MLP neurons of a small language model. Each row is named by its layer, matrix (up: input weights) and neuron, and shows model dimensions 96-191. Each number is 128 + 24 x the weight over its row's rms, rounded and kept within 0 to 255. Numbers have three digits each.
Before each neuron's rows, "fires on" lists the tokens most often at its 100 highest values on Wikipedia text that the model never trained on.

fires on: "eg", "Label", "neg", "sl", "dic", "Sl"
L2.up83:150139099164134160115153141115143129176110104082130140114166120146133102117159105122130112147163181137104143154103152100123099100146109156103118158091126150132124137089123135158174141117126129160154124167136095091136147128125127103167109105122151100161085156142170117169086126103118131149

fires on: "H", "9 ", "h"
L5.up399:134155099117120104137125140139117134132173125147106147166141108155106137095163153121145109102141130063144131092098115117096116087160129101149077108060155071120152136115141162145084113110109166117141107151155094111119171123137107142117114151132108123127118175150101132133155103163123151090

fires on: "v", "fl", "p", "gu", ". "
L2.up196:105117110126144123135149113162118126154165128116142131113126150076179162091115134125146092116102175114080120147128159127132148148110139093151145101155125094134169136124159105133120150122159159156135146142137128134168100145122151116131142130075208107089162169127137103138154140134123155159

fires on: "N", "Y", "larg"
L2.up348:123143162106122128111113123097158149126138143143144128160098115156128150119131095128124095120119182115116197140100163115123067164126121131168169155117158139126086133141136161123151162128115132125157101152099125155155166155107122139158172102124151091085126146131113075155131119155099101138

fires on: "==", "not ", "\n\n"
L2.up446:059171102150096116093154136172092127122173157157097120094103100150135151174116146142147114096123095105135091099171115156126111114143170115110117134185123116152131121160119149156098129154165175116101097085116151118164119100130123080177161108139126141105134180096144130137102151129118165106

fires on: ": ", "ed", "ud", "er"
L5.up147:111179133133129141147101124174125158122133121151104102130125127127154110140115116141148118117165126142131150143141071088134153091120091107124127149102133131168108131128096132104150139135139152105108119103110092109102095100144108126131097213125176145156147098129127140155115186139093116112

fires on: ".", "to ", "°"
L2.up735:164113116135114143150075111107129153157129116175141125122150122124155120118097117137102125104149120137149130122094188151102112057145150116163122074160125103119167115127124123087088159133129142142137093147136136110131092154132129126148109124097104153139132149132112126110112114175171132136

fires on: ", ", "her ", "his ", "), ", "(", "ty"
L2.up656:101091130108128142119093098115133134159136115189124099137109113134110113134102138096167133110149145143091102120148121160145138100136125138129095138182094124080137123141132122140142130131151151132114127105084148151094083121106137150096081103110132136168151157098113112093138114174130142110

fires on: "ol", "el", "k", "y", "il"
L5.up497:148143114131135151141170116094110163106143083186123157121134115124134127137114138157149119114123146134156120153150167168159111125103127108124124159147136135173143154116120115152131129103081119115152170114115129149134135141118111116095130128135124098107097116140172101146128110123116144098

fires on: "at", "g", "is", "li", "D", "as"
L5.up238:105118155111166092130152161136159125090133121121109108136178120114115108090142125160138151094111120111128132104148125160121115159078140139154131122133175114088134107096085137135124151110120138116116061089174153135150058141151154099107133179114153113170156130124138134140101128102140127097

fires on: ",", "as", "mar", "az", "than "
L5.up304:123180117123121106157109163168105109152117115092120161127120163110133121125152139072161139136155079119110108151138161163175085142135131127121116143111126132143113106177153131132136154099138175120164109105169141177104144144136166131185086111170097115121102138126153104123115133146161128141

fires on: "| ", "the ", "as ", "appointed ", "became ", "considered "
L5.up575:104136094130107137144129112122140162154122095147062153144140153096104173176157126149117158129124119115121137119115120104136135114114101093186097140147125159133131155123160160089120083127106142143178071097133135146153147144111157148113140123156151143106147083105122145161071148161093128173

fires on: ") ", "2 ", "4 ", "= ", "8 "
L2.up257:113086122113184180146146118115124147168166162136139132142096146141161111136146106135125092127152120140164141100097164124131175103079120130151095137153116117126126181135161102073079126133112133143167150121100137099087131124126115114098132117090141156129112140114103131132142126100127125128

fires on: "\n", "ep", "Rec"
L2.up24:163127150071135138107075095125115117136160092139120152130142103125117156115140151122103156131125183130087118132097151166153142101148085104066131122155155174094114115127137116138088133110130138104102159075113140190129148144157130133127129148138110151135109076113129164156155143152144112117

fires on: "and", "estim", "dist"
L2.up514:106107161186108110107151129150198115127108110115140130141093139172134125156173153125135127113108094082150148079115127100122116097143100158104083118133128095127122119121126116104133162128114131110169139123106146099166135081102084119118157109099147102135109130141134123121115096141186117069

fires on: "dis", "Re", "Dis", "First ", "Date ", "Second "
L2.up482:119141144112171114119125151123127142131115088100090137145098107149094093132121149167110120119102118124125085075163164164093110119111115110092137116107077138151128144124148140163124129113116108102085160097145145134098131138132114142155141175156169128118115133118074104123138128140170124092

fires on: "id", "im", "ac", "li", "di"
L5.up21:088127104125147149147151077127158130126132078143103139116141169162124136106122126120124140122135118134154076151125143135148177145101115135116102142116137101127150136145107120128095114139115141150121117142160134113132166080116156124162089136131139131176106126075148135135082158147165129101

fires on: "ch", "n", "er", "itch", "ac", "or"
L5.up599:131114135125133104096113107123112108106121159100131123128103147149179134120088123133138148120152116138136156165156125123129122122101132101149112172113138133155135144152124101106126161109132154116112152112134126131131139111140075165119140156122165128106092122116103127146127129120113106136

fires on: "as ", "when ", "if ", "how ", "what ", "where "
L2.up165:172140159172108106143121109121123077153091104157108103129133108132116091115149132127146139171138116117121155132062155094150125145111119120092144129110116117139172150116107116120143155075138087115146111127073105118125132144094148117108111104129209120147148114168180115117154097110162136144

fires on: "Th", "so ", "th", "un", "Un", "very "
L2.up767:118110141110117134086129143178112063097125110115104115107140110101111116081167112126143159134110133128131104127124144070122093111118134123126079100121126130101100107161152137115142113108103137105160129091119148123097145097099183134127143103110155104138179162143107118123168107091147131176

fires on: "im", "p", "(", "vis", "st"
L2.up9:105089162093118091158129145104130098076150132129157121157178155151053146111117103158131147142069154139076120172148152090134144142123135121136122134127123123154134151126166147133115107156130121158116171141136115109151122113075133116169085143137143142136138140142158076104109132121127122117

fires on: ", "
L2.up465:123162150138137130146094088111152104159177112120146059166117158107146130086118169150165097107144132103182096102165106145084089123122166098127149143130114142139152140171149120124112165097149133083142090147096163138123109131116134151093081137113170159146102193149128064148138141079141126128

fires on: "po", "a ", "stre", "spe", "gre"
L5.up623:118126155138159137120088097126154144156134134127098126119097152103125131084133100146111105138104139137137120129097136100158152183198144125098159157129133091112106140089115135188149096140120149120160121145169128165110118141151114168163162134123161086133143137107129106081127116105094141129

fires on: "Al", "Ad", "F", "N", "Am"
L5.up669:113146201108142106139107144096157139109133105132121156149148123134157120091142144106158156124139144121109122094113148122128128169117166125129138131086125096117122090092114168116164148131105128157136105143090142165131097073098105152153164137101122124165146065133121089148126148112130095074

fires on: "go", "lo", "was ", "So", "to ", "joined "
L2.up298:144155105112125115147120123150110099131134125075128121150133134119133133141133137136140113114152159099115127143108167131155147067147152097097120064099140086127137112139131100128130147129112077133092099140163090156131117127116143156157184112152106114140080147115118062164103102128125134132

fires on: "ar", "b", "or"
L5.up417:139062167106168123107145129159139136158113101121124136153155152161145167136115132064126157097116102182108134132141129125139154155157131089143122171114137121098170171108135090119110130098135153119140155134109121125113109117147138147168161157119155150119154146143110113126124070158132101105

fires on: "us", "is", "the ", "st", "c", "\n"
L5.up455:096153142156115126117134110106159131135153169148077113130128145080137124103051098090142138111134100125159147184123086148142100107150110090145119121133125148122085152108130144149146133124123149112126153125100146160106113155138116154120131144143127097152089103136132144118130131126147122094

fires on: ") ", "A ", "G ", "C ", "} "
L2.up289:118147130097143107098128105160136097095151134132138116150129158137106163157092177098154140099169135113135115119099133121150169151132137111143114123100165130132104144123060088077149177096161152144112131097127151110135106136136123121110108161105127127130100155130106090103156152135130107079

fires on: "se", "it", "her", "every", "Se", "Cal"
L5.up171:079142132153112105117167154117098143110083122098097082120129160167146129167141073174155143126103057129139168177138131126116091124127161150109124101155118136132104113093159125174145135135124103117115118134121144100173142135122129122142143155155143126129131094132156114121161139141134124117

fires on: "sp", "T", "qu", "c"
L5.up483:110142111181113169124109103130126106149161123150124108115151126136099115136135110163123107092199097158158145153140113197137120148097151126124152103112092111166095126115145181121110115102114105128151140132158102103144152085163126121148122112109136134138102110111128163152145098105106111130

fires on: "\n\n", "pl", ". ", "and", "ob", "comm"
L5.up183:150170137146123132129168121165096140135109158107166110114149125121119136108137139116145144166137142164142198086117096098168163147129129142135122105169134107116129105099099133103155165142089131086105092097124133133154137116132123083125151163111139090149138142150136120125124122115169101155

fires on: "ber", "his ", "he ", "ther"
L2.up26:127130108149110119102131144103108125117172134130114088139107092109071151171121142149192156105136134136121134144139148112130106114095148090139136114106084122114115110144186143108125157138137114107147095141117105144144070114161073170172096074127148134141161137128121163124154112124130131125

fires on: "Th", "–", "wh", "h", "for ", "y"
L5.up359:141140123131176125112091140107143139082127093136128125161162176153114123119145125160132170170129070136120104135124139149137090085144098127096093133127139113117150095144119168113126110085130139116139109136128087141130181112079103122132154131151127111140108125180070130140118136112130094149

fires on: "1", "ver", "2", "up", "31"
L2.up412:153120123123137123129128087151124121109121124162138159102141097150150106147137079132152088119124119192164135143110153124103108118153183111149117099163169112154145150178113134165135140140109123137100092127118099128107156149119135119132143155136163120146091126098133143146117149124149123159

fires on: "er", "l", "om", "v", "L", "ur"
L5.up755:172174138150151127117085137122091150109159111092126085120112110146177110157173142137152117114152118091066140115138112126121127178106109118150168150166118102137113112118110108098133144118156123122115124100139145157139156106119122129105133108164125131143134115145140147142165103155150152130

fires on: "eg", "bl", "m", "tor", "b", "umb"
L5.up169:080121119120143142100136127109139150138150118099126137111141160098116143136123153123161081087134142134118138160115120148137121107092095144151126171130102124148160128134119081162137098163160118111137138140152145143105115209129108141161143126130115129135108156144098144078121098128098145145

fires on: "and "
L2.up759:143093120158125134141134160109140091144140138122155104154125145204108114121146119083095126126125140134140133132110149118150134152115130128090069196140104119139091150165155154123142147181128152104129128108130099145099094176155116158131102113101128125134068135138089111140122153108159116128

fires on: "ar", "ol", "u", "l", "o"
L5.up240:163130142067112182107178136150127175102144127091133143145130136159130123121110135078151134151082119147126126126143156144132082130155129129155131119132100149135165147152126152139141116139105144104151119141101103112082133089139149121139174164159121098146078133157105089139141100216123147107

fires on: "Pre", "Pro", ": ", "Ad", "Con"
L2.up532:154128128125130133126147121078128185110150137131114135115070146116157098120068171143085170098147100059150099117153098139148112137128103099128145150151147098097098132114120122115118137166100171135117107132078133131138097092148141136198129111123171123127111154118126132108088119136159171077

fires on: "ast", "(", "y"
L2.up614:118139106143176115079121131043075107061164105095122058163153164141092124137132101140102126127121128115125118118155109150151101111139135117133118132090118139129126186137153103186145082155135098103160128124091151172179140113095167120143124141129118142187113120105168126130128115139125091124

fires on: "ass", "ob", "de", "per", "possib"
L2.up609:131122142180135160107151098090115149138111135081118101127113095137094102162120149163160106154117142103089158113070154138112139173131135111143147107154119093105089117119119128099090153112138158108184126103139136163122143128130106100081101150072111085132180139171115090056091137137146128120

fires on: ", ", "(", "place ", "; "
L2.up50:182123130082100106120102098116074105123091124163153128195142171101142144094097147126141132149119141094129096142147111124146142106115136143165165132087116149153130132119138115110136115115102093080132148137113120127138162120125144133127085121108133132188156134120140149124127110114098165126

fires on: "t", "al", "d", "at", "ly"
L5.up659:124136152122116113153151138112134125116124094151087155112180138189112084116107144090100137148143067110102151152175138128085134101087131136119134116155149141091128112121156119151153104130113123143117124134128135082135107105142162119156095157101098133147114137145120130124086138179153150112

fires on: "cap", "ver", "An", "Pen", "tur", "spec"
L2.up640:133141119123095172201108109164107137127086166119145099121097124152119159146166119134126145119100138116144132152148152149178104151127156130160105143095178129082124083116077132165177122128099122118178110131136140122105119098140100136143114123140128104085131116138102139134107120167124112169

fires on: "s ", "es ", "ians ", "who "
L2.up42:134132166161125137077097146126107128139130175134105124134104144123130158173127118121078128106092103165131143106123135144116123155115156115085153167093131065158125125170104112119141137127111127091105147111101148184109144140131165138096113142132114154065124156098122131103117133149113121140

fires on: "s ", "\" ", "age ", "ing ", "es ", "ers "
L5.up700:118151129151106132121144138110109164112118119126123135080152107129133055132095131124146145096098133157167097158081140162169157173131110137122129123147138133143091129123136099103124160151135119083128135120168113143143112109083107120102139091121133169107128080100112142138111152152145122111

fires on: ", ", "States", "and ", "York ", "where "
L2.up268:146114118168130152128097143142136171086146137101173131106155174115126107104145102111125120138104126129160154119136141139134098148118130122142092109115137121147187152105173117130124160115142162108150145104149114148170114143131090198116061109085154205132133123138106106121077117158141132128

fires on: "er", "ush", "ash", "av", "oslav"
L2.up740:120142105103174129117140145129097108128129097133122085134100143144114110131127147121131116121119106146146123183136142084119129134097105081106053147126091114136125091154118089138120172101150123148135144097116168165077147156117082177150106141127122117097134097129127139162120121167128111146

fires on: "=", "Inc", "H", "==", "Ass", "\n"
L2.up766:123169151140096108091089109133141070117100148151095144135154160146097119102133111115131154106107121067185088124178133132088146127135154153110124120129110149148108157122131165103125114118138124114100085117123125134104149118109142121118107142093083149106122113163112135083131137132155155135

fires on: "198", "inc", "197", "Mc", "196", "199"
L2.up710:172116101150126152110143167142106120155145154136135085149095145082119114117100082133134128093134103123128158140145110113132106142144131085129080127144143147151100126115164110089134124169141152175133127158121146127086074144116119119121132147139137102116161105106131106152089085125141154159

fires on: "si", "place ", "third ", "– ", "|---|---|---|---|---|"
L2.up186:154194121119084129106195127173111138123099091092168161152133145151107103099134127115151118133125103116125109156164134104122159095127114084150128113078110108122134128139130131126119130129122073134131171156155091140153116137129113139118118136134131104119173134147129129113166169092136079122

fires on: "er", "é", "á", "V", "Ger"
L5.up393:157168095082113148112132118141097156128106151138157120125108100165104117125128153153123187108169139119147108157138149113146116096107106141123115134169120155152127131116166158127109127124155080155137129085112156124095119177146107137149112169139178137128091117140102085143124121123118139115

fires on: "I", "So", "A", "Frank", "work", "Germany"
L5.up394:103151110148174173135132110104129107121102113094089111164131140148124140135109102135090098124145115101108149184139125105126132122116190142126134103106142086126144105120106133167173113136122115165110077100135163117130117126114102143097179117134151166152146120125112114140116144104128164098

fires on: "(", ".", "0", "ers", "an"
L5.up177:166112106094114160132093148096112110137145147111121147121143122176115060088085118104101159121105143149131105145086149170147110098135086122168166132096098134138138085139126128089123160141088145155148122125126134121156154188102177129166078137114108107135123129149131123102105108133138101106

fires on: "°", "ob", "aw", "add", "att", "possib"
L2.up134:126119133127170169127137082159160117121109115143135073155114101143121128120089116140114156147075112070122146171093130147088148116146127138165136091126122116132093105124058158082175158149147124107123125112123112098131165103091148093139132139162132101144124112154178133114141086120175112122

fires on: ".", "by ", "By ", "years", "the ", "As "
L2.up127:110119133142127094087122135126097130141179134101101129123144082116113165123142152120134094168128153106138112115123081155124131145114123117086114111128057158143091126130163110126081158110153137148116139166101123188136139136136174103136146131122165166145132140142158149148105117151148142136

fires on: "A", "1"
L5.up26:114112092127175124102152102166150085089112096137102134112180118124160088123090116079149134144111146107134112165142133117108110150119173136117115133097176150113123165126105142188123144114113110120145069149139140119142138166089103161165178130123138119144113118104137103101149081084128123148

fires on: "ub", "Cl", "C", "Fl", "af"
L2.up35:164118159108178157115131106138113154122135096124105126102151128097093135085130144128136113100118126113131120117132147129100155073074117098127160160107100111186151150117178142139120142140131112146137120131114101130182092127145115085140121121129174120159097097113121122138137149102158133132

fires on: "No", "o", "vo", "no", "ca"
L2.up595:133134155110105135147124118110108094160121148116108096098118149126135121121095150095131142058136150156115124102160153121138146153199081128113122118111157096149142110123139140125122163121166105117134122127185098107110175117082113176123145154100140155112123108106119142162108061087150107125

fires on: "198", "199", "196", "195", "197", "193"
L2.up747:141084080124147142076140138131130119071165142097122143143083143080111098134124096128131125079100118156163125114109115120175130119128151082149123104105145128155102087127142134122127131133113124150101131130141139128157160170133133158121131160123122120119124145113124127150119150114195115107

fires on: "at", "ber", "as", "et"
L5.up362:122133131122123130156096147115156142108123117110144093088149138130129122151087174122169113161125169130166143145124136132174077165150160172148136163106138093063144115125161129098100116117080126114139133118141088146100175160159107161138149119120118092104119138157144126121124148143151099081

fires on: "n", "mat", "ent", "ed", "end", "ated "
L2.up358:099124151133095109116086099122131106138104114113141101104119128138125110096177148099147128162139184160109119138105102155131146142101147104115106103161149146124120125148102129109134111098173146097122101132102106154136149140123099151125188111172114113078120117136150172187102114134136120120

fires on: "ul", "Sur", "Ser", "ser", "sur", "ef"
L2.up48:154194130121120145154143128139126153127086131130133150080140083141110157116131147147115128131166160078164027161136079101152123102098155103147133128120103112113100145161119106128106100095125126149118127094097167088136106137126130103162131122136141124159118141089141083142107152101126126154

fires on: "ity", "ond", "Record", "Records", "Released", "Techn"
L2.up226:097144140119126115119109138133159096130121121092131115145156163145166114132169102163139133107158183145122120123127120149140131139098094119121138124148142112161127107097125084136132136144116119053135138123113144093131137133120125163136098109131133147158123128127120084122120164116148105129

fires on: "ab", "first ", "am", "in"
L5.up364:124131115147119114168167163075104157126106143129126097145105126153102122137109169120128124122113134118140086101134093173123093131103179133164107134143138096147118091128139142105158141101115104145158135129138159093124116133151145132152132118137072116116135155099119148161124154121124112102

fires on: "that ", "Bah", "one ", "academ", "all "
L2.up686:130131128157143094125099123184121135108126148158132116134139126162095122127119170098129120183116139078141070141099132135121121117161056111153114086124084158146082110147152135175097154126096108128145143126145130131120128144149133163141140090132138141091143103134123127138185114142148113143

fires on: "f", "as ", "the ", "a", "as", "\""
L5.up464:109141130138090146101095090126106150099102081150101137105129123150091109153139089176119124135160122150165169105123096140103133145143173130096095141137120116120137105154194111140118125126107110126167104119086138120151127181117131110129113121180106099120129123127133109140122136124109068154

fires on: "Th", "Per", "Se", "Ter"
L2.up490:131147104132119110134124137093117111087152122114118131122162174121108133071095141163157116124138143126108117117167098159110112122131121090111181197141142075119110130104157144123138111142121123107146127116130124173149149104094141128149155135139114130131139159118084156125104126094139104113

fires on: "=", "born ", "vs", "a ", "an ", "/"
L2.up372:143152095150132135098123109117104114101139072093114091113124132118113101119109113122113132119143136118157152158136121149077126183133135164172144112108110163155114156103146133079111118099129126148134096168119131116139128171102123105124146151132146133077160115111113132159148132128139158083

fires on: "202", "(", "population ", "had ", "m", "age "
L2.up280:150126076151159157126115152148128115140146156148121129114129129143155102117131127116104153116077098125140154143142129122119155118135128149123149118150109120122146103097128101142091147152148125107136149095123107135099149127154139122137114125122111073095100207151115159154112154172171091154

fires on: "- ", "-", "(", "/", ")", "."
L5.up530:145165169122143102100096104129133162124125120131101123142152133109133114110104152143101091116126128135118156147091135150128141096124087136108093157156122108153090112144126123127100118118135150124114140138164112102134139184105157112143128129108155149075143085105103134131096166126162158072

fires on: ", ", "However", "ally", "because "
L2.up143:115122156133128116095128167134147126145142129113138076150066142126123150107119128137099132157112142136142093107116119117088111098108111077095107089155135108116089102161157083093133123142105184104126154128118164129143139143077167150155140124092160155148133084137114100137079132117111108129

fires on: "a ", "$", "/", "more ", "A "
L2.up225:104131137151140129125134094113135119132145125152131135091181136075124116119101087156126122124137130120115138145083122087112128143156120140124133130115129148106134105124082123096108140097113134127193099117149144149117120159143115107128117133119109111117131163152130094155174082094153137146

fires on: "th", "st", "oth"
L2.up758:099115170137102096098108133126114108134178141127105129144142141128137154129157140120085150141126154140145093152085092148085172101127109110107154085135141158094096152147149085104118074104104152115130137122139126162120103157097125127108167094154134139133114134079145120159161121118111119122

fires on: "on ", "on", "in", "began ", "es "
L5.up214:125112161128102138162119142115147135144115144140137104138137160097101152173098157112116137114163133159115143098144121109147098158082178122173178135105111150112163112134132130157100107097160116129102064100125122091125150122112124114118129139115142167110127117136098110120103185110121102120

fires on: ". ", "\n\n", ") ", ".) ", ".\" ", "is "
L2.up46:138151100112109130106138120153147158121100130146118076132167114179119134110116122114134090114123162120151117138163151118134109141137133106128130153119109077163116131136153136086124181162157151133125128130155129120093088159105106102143156125128099139123137173139148110157125172142134084122

fires on: "em", "all", "ad", "ass", "ins", "om"
L5.up197:153147103149159107080163122105114190158108124094137130140125121145114163100145132124151132117111120074091082116118088166100166117134139076130168120133147092110148104139137095133105115111118149101108124101161143120115168126131148123124125130168126121186121114123093086119161128148138106104

fires on: "od", "ud", "Ch"
L2.up116:091111114124106097142116080152111102128112129140061061161157153131097156134168072171138156154135145095117108140088143142144172108118085123137118164142108147130085144113137101135115124118156144107127107109111120122167113122120103126142125147173139155135141132142079104122104143127117128133

fires on: ": ", "es ", "\n", "ing ", "s "
L2.up763:116138155123161170123154115127141076178159129140121159148153123116110120109146119140091139147118137094150118116095074139120109132145138134107145130125169127153091131136094141110078114067146121108163160137120078175129092096104104102145154098132104139148128094117117133170098188147130126139

fires on: "ar", "ot", "ber"
L2.up263:161087133130110117101118098155092113153179124104089147094175089111105106141142093134170110165098178110132128156108139130162127185133087128125139123150166125079128149135174090135177141118085127089126118135158143146121118124136126124167106125152123131152076117172114143136107145152160137120

fires on: "qu", "iv", "requ", "Qu"
L2.up238:134101155122165142123108138108108133157140122148153057146121155175160119154152143156165111045141106124126138146124124112147156126107137137098101108087143125179122096151103115132147169102125114133112148121138142112133098115119147134153105121137159118136096153132133132140133139095148130122

fires on: ") ", "("
L2.up119:135125161138108150084107143137146114076141163147150143142117132192124107144084145156144122170134076131102101149151114110149134144132157105160127172110141125088139143150131115136154178140141144105145126097152102146121110086162116110184150137148091150108123138078134107087136154110123140082

fires on: "th", "Th", "some", "as ", "ath", "all"
L5.up539:132147106175148150099176125154112075127180112102115118123144112144123176092162083124131134175120109107132107180117156142115107145149151140117114101110114106132114166141115098119143108136145132107196118127147101146087118126127115125120114111125110124186126106107142096138134099099115140122

fires on: "201", "8 ", "and ", "years", "0 ", "years "
L2.up478:173113076143164116124141140073134124111115139129144107173106114125086150148146098128112138124101144135154125136119154161121143126131120124124179152124107141084138123125151150130111147141126096098143127123162125099133150111150152127144125099116136146141157122132123138121149130154131126133

fires on: "m", "Med", "pr", "dr", "ations"
L2.up59:098187167138073126127098123104142141108125153128082130138141157135128177178128114169123102142113097109112113138147146164075131143133131101155103122109110128138137144129108111118144107128144128121157094100111150117108118101094095093128097125150128149153129101108134168125142100165123139143

fires on: "ag", "Te", "Ag", "Ow", "German", "Bib"
L2.up10:116181179152109147149138064120127161138107070118130116130087125130154124108131117080133137093194108093129130161117113140155165111088100138139142094139133143138149170131140110118155118099120138148104133117138126120125092109123138118166137116150151123146140116126134107126164159127178105132